config.toml
num_key_value_heads = 6
norm_eps = 1e-06
tie_word_embeddings = true
init_std_o = 0.0118
init_std_down = 0.00725
schedule = "wsd"
decay_shape = "linear"
max_steps = 11103
MLP neurons of a small language model. Each row is named by its layer, matrix (down: output weights) and neuron, and shows model dimensions 80-175. Each number is 128 + 32 x the weight over its row's rms, rounded and kept within 0 to 255. Numbers have three digits each. A neuron's up and down rows have the sign that makes its largest values positive.
A block is one neuron, or neurons of one layer that tend to fire together. Before each block is what it responds to, as a language model described it from the Wikipedia text at the highest values.

Description: Negation and copula continuations. Mostly "not" or "also" right after was, is, did, or a comma (was not, did not, is also), plus mid-word pieces like "ot" and "ly".
L7.down200:149167172081127115139140114144122095164121171198146130083150064188145159137167136150072102144103069086123108100110131153139157113203054140107117185134140149173098141148068101149143187140164088173127086127108169152117167149113089151157106151115112156051142163073126175163121165044169087122

Description: Infinitive "to" marker. Fires mainly on "to" opening an infinitive of purpose or complement, as in used to treat or in order to, plus modals (may, must, would) and "not" before a verb.
L9.down38:109143099129137078151091147158155105152168106128153131115098080157137183104127110139115127229133100087092099140171151124110200130140174121148163146132131133046141117093182153173088103074128135102144140118164134137143153139129124137160084117149095103145124116129168145158141145124152221191
L9.down351:119109114102212052121118082108117070123121139145133107127128173095148159134166167119150133202108166101134109161100161086170176107097128156159117178148147129113111062143119199126030104108117160127105077084118114219099124124154130149081131151184133059125121151132109089138133139047109187128
L9.down494:129127200133106148138085119169072193175105176088163091098151129132102133208102123120095113142092000171130132082122113140108126110115113114117086098105159164144154097109126094154124108099144160142135168112112136124185099145127176103089127108094114111161120129164153099174127089156103143130
L9.down505:105156112092124129135108056149144185061099141153106121114127139177142136152127169094113151174124108158169106109091105114108091136116110152155087075138170114089144136136105116136008166095152119129132149031100115156134071160111134118172150120116213180125105103153114127105154120139092199159

Description: s-cluster word onsets. Word-initial tokens starting with s plus a consonant (st, sh, sp, sk, sc) that are split from the word's rest, e.g. sh|are, St|illman, sp|ring, sk|yscraper.
L7.down398:084082130116117136145172137121137156120134158176110129109158122154164116158184088163128123099125160133171105146082126101166129161135130145144126116137136124137141102093154075113098125132124157123135109172170072063085216135186140138134104103116150103088148082170164113178172139168148155099

Description: Possessives, negations, adverb endings. Fires on possessive 's after nouns (ship's, town's), possessives their/its, negators not/n't/never, adverb endings like specif-ically, and qualifiers more/also/even.
L2.down26:117139107120171133160135116087123129057144172101090128131131135111058139057107086167099096177110104129107113155149146118159115136115177101209139122133095105044123173185093133099114147132116120119118120122121173136097136119196130166137190056117150168174162120086133167173100123112135152031
L2.down64:139138152126126104164131120091130110103078165077169082150152139108083099210185130119080110120160082117123148140121099135121154132145055124042117136161106169115188091137135133149130163147071146113134177060148117084103062165105145120159150128132151130102152134106075157108114078135100200189
L2.down69:124133180114130129088095079108160201099149112138143170190178147094115151121127123133095112103117088125078088170151107081093175109118127144137155146037106111164164147146124078133149113206103094125152109103101201100195134083138146153126073148215079122104145126062126102150142144104145182119
L2.down107:125154133118097108088131111163171159102137151137122115068092138125107164067159118110152165180081098105110154078106085145125118126131166177150131112143119087105153156108147152105117143139113096089133133092126100098110110113116154138117135080128122069121187130165096103149125146170123135149
L2.down157:134173130097163171105123098126134095121138154118146153105152107143117109154137116105124139099125136093131157138096115227185034138134173084096086147119085109115104149143201170086176129109126129090103151108097138104166151133216187110140112108082097105113077094089097147109138156067158165143
L2.down177:083184109123113113155207092109133223115121154148131110167098119104148193170103139130208072167060171110154129157121140120183166157138228150203079152124135069148054094142133093107139109126131095101111114064145142130127084137143111157157127128165081156104150101163092139118112123121066091114
L2.down179:170118140109105069132129093163126170101150087131115104112118139087121168095176079074165154134128078135134142123128108197161146141129098109145093167171133144175165109057152072110099131136114100116147084129089140145127075108118179161133099099103171169130150163132106149117109104118159165194
L2.down207:081092100141099148114099092174141113119151128092076179187081142181126138192132164076203110145147123118154134089137110181080119113145208164137128191152123169106149106095109139161153116100111121122099121051151086144131162162100090119115153095134120153098132138125143135135196139153078111106
L2.down213:112124106155146083097149076112081148116121152167137129101108078108091167188088123143129072102143144115100129158111129091130154149122182088136114177137115087139135118150126163201143185118048079221154141088153115166164110141166151137134182130181121140118107111186085130186173111172100080102
L2.down275:151146130114081190120093175135103149150114108126136127179085099157132103111084063140112099119125100091122174143134118180095082115094106183152138078174147170144058098189055099081159112125112109154148145116148149194120139142146067109130150135106141114121145142129128150118151114142105055150
L2.down293:096129109134148139142098151140155149130103132131166142092110134159133157106104127114130122141111078110058191126098129141051121119150053175160076144096078124124182061135159098101127125132132167129088102100200164141148106093137122144097147151123174095092064116147193133124159173123180105168
L2.down339:075129110139092113136105120140157195138082165166132130167090137150082068089131117075161108161072149060113116178145136103098133148152141097112141198151161086102098113117121140157160107086144099153099119070151155145230127112142109104068122134125103107102132142160154141117167123094124155134
L2.down360:126152087138110130137132075131092109120105114070154124131142134097177151147135127159130172189132133133153140102114128129084102188079134075144117172128122149106152082131073191093090131176174195103151115095117032120120192122135137097123084196164114122086148135171139152116133074128143125128
L2.down441:105141099143140086131118134032140146118106168207144087162161135172170119077134116139098129068163111104177133181172118092156111115100113085124100123084173127087135110138104137113118163143161092094132118124176058137174114156084128161177076073141109131147125050132077146159113177180121122021
L2.down490:142055111058132068062086137141094100098135152125132150071169074122177131116104098124135204052120077153134140163145080060119106119148201198115168153106151159124158127122160089097144144081104205098152137177108075104151154111202128103122104111140151116129107117140170154068117125111066129122
L2.down497:144208141119148149140198145174142105166133157134120064135131125133118143114141077140109070113195080137118080107131112052081128119088134056171142145114110103087150121126110121165138139127123104110157142065057174140170135147138087112144104086099108144162150155154096085086155080097127097129

Description: Word-initial fragment tokens. Opening fragments of words split into pieces, chiefly st/St (st|ars, st|ories, St|owe), plus dis, bl, de, Dr; also "medal" in medal tables.
L2.down40:125114169130151048093153107109137188133176133175136139093110132108163081143132122127120135101132071137164149178070145067111146070135138126172125128140153094151110146110091086174122144086154169099159119145175128122095151225088164149120107185106106147110178152200135095146143133101123121155
L2.down79:076136176122186091082152106155122115104146103164142121162150127150144148150157098161156179122115122066054125146093141170152121205123113121107060073102161121141101106116194174124142179123116191128095130095105117080121138111078146146130166103110106123072076072126145099117057185140165141176
L2.down86:137094141151084176045143156135151133061155103075168110101120068149123153117122099168141159054143137119117141111107158150131105158193172121197110152102128147152120097139153130113115136176133089013133167165137148125119093148117122127111114136126117162111132095171073137102089095111150159183
L2.down87:126103144151117129109133088106161077080073162164101130133090133189182177155105168165156171123155103119128151098116136126095153129094169157054171119089156079127103116104221126128109122158148158130118092097138152107165098140068129179128182150157095076114105097109100135111112137150123112203
L2.down166:094097120099064152147167144134130116115102162096176161126160079112077129171161150118160100130166124131103149157110141180150114166181151115113132167066108031115089134176162145165165062107139138124122124152158149132133098144114146125073081089112115133097178107127106142071117070126127220148
L2.down215:107130120096144102144187135101177129131112162172054098141090142087115142107158158166109122054169071120133080125143157092149067154129143138097075119129154126156100123109139102108109150129111172143090134108156102084139138096126117168163102179113169093062109129120112155130148137105163170057
L2.down223:096120134112121160119122164107171068111122158161128115123142143165089089092122130109100089109128154148126117172139088121149152104120117194140160087111125146097154125138055118130110148133100107113195132170103169085143159078132140162128103164111154135099122123138103166149136145097101046183
L2.down227:134232160142107175126184158118154128080068111057128106068115163117069136166060109125166126158200113128114182121144144125077151161129124118082094111078110166130159069111185107133147155129098147109112173076141120092061122157203134119200114158133154075145147077107199120121137082125158140141
L2.down258:142122137104126188116112104141079075128062130086153080151141114155155128058182113091093161093161179152148145112139161132113127130138126074154158135113138108073113125173080091125117145154123157121110132089179126199092127152089127108084177123114090081157184143126184181156123132124163172109
L2.down268:133102101151192113092124134132083135156086104099128074114158112153124124150094083157163146151124205176143148134142100124121129149129142156114108099160068189065062126137085127098162118068079163103142082075141116146078092102161137108118149106179128149113093114129121112167114145166183120080
L2.down298:171138173094065185146129155131183128106154119178169119096146121097074144107089101101153100135112161144143139081116160130199186156110173116074142151137148138129117136173063069160056133132145120186109107149181154155092085128139104094106132087147102145140153152188186137086119074141119071119
L2.down366:056114128124125132088150144161125247126134159126057112120107154136073182173205143085179110136153134124065183066083118128107094186137139172095076110139103101112146119100110124105125161121151135186134109144124160097105112088125154144148157131113163128104160099089115107098106081182135175134
L2.down378:137153146110099166169164165112118116149112134115183071125141108107137118143177120104085107062141095062076182120139106124155172115080068139106138083138141135181176170136136125132074101093163076142157136139108105107121140105151123065186172143123138104139134075148047144160154112140148131115
L2.down450:116134156111090111156127114052183124160103078144124184070123064131100106129160106169147142163068102185098134149195137173096120082096135138139151116137160134146119129105116148102124139111144113166161161133087102148142125162147083169107137108137095196172138154124177209156174143116101126089
L2.down454:025163123163154161164146132140168104115141147116144142148127135108170110171054162091154165091150108059116143105128140146141100131163077173136169111086126145170098086182130109162166196131023101125171123110121156094140125093125150093108123149106146150084076137075154132148118112119096119101
L2.down484:091231097121163160128182093107177182081096148110100131139106149117139143117108111133152151150155148140118132088061105043129190104185129183091068111113134129176113080137187112172120214144110132139122184095177109078092168101147171116105125148105093095065125102133158125141123124157121123101

Description: Word-initial consonant-cluster fragments. First word-piece of a word split into several tokens, usually a consonant cluster like st, ch, sh, cl or en, as in st|ores, st|reaming, ch|amber.
L9.down199:160132167157100130150136099134120143105124132102144118143109143194138146210157100163179119139001120114118091036080080074094155160154122159200128168137151146121143095148113162154117181110094113125136130139135170117064082118157149150145150103091129153139074110207137118132157120166114116114
L9.down245:089121087149134154143120058152084118025080087142117167108101091119133086150135140066076180171111136141112087107144152145147116119127129115162113138121158158140148153189182122149154169161170149109130148102132107064099132117099099157146159115107131129096115164142162093110103094131162112127
L9.down303:091127130148141126124101146168125114158114108120081146133154173132145112111100104088133159124093109115132130151109148117131126126169134140148148040126151056106093094160186141124204171106099097149106090124140137120131096095135089102142181153145131072158145136120146089113130081148101086178
L9.down341:074087160110134087150076115054131084146129089159069163091121165167154160126152085128157133135103144141127177052108157107148142149149118153100200148133138137177093152142151134153107111075102147123187117142089135111119112126167130187115062119110140126136078101226109212108147122161148113129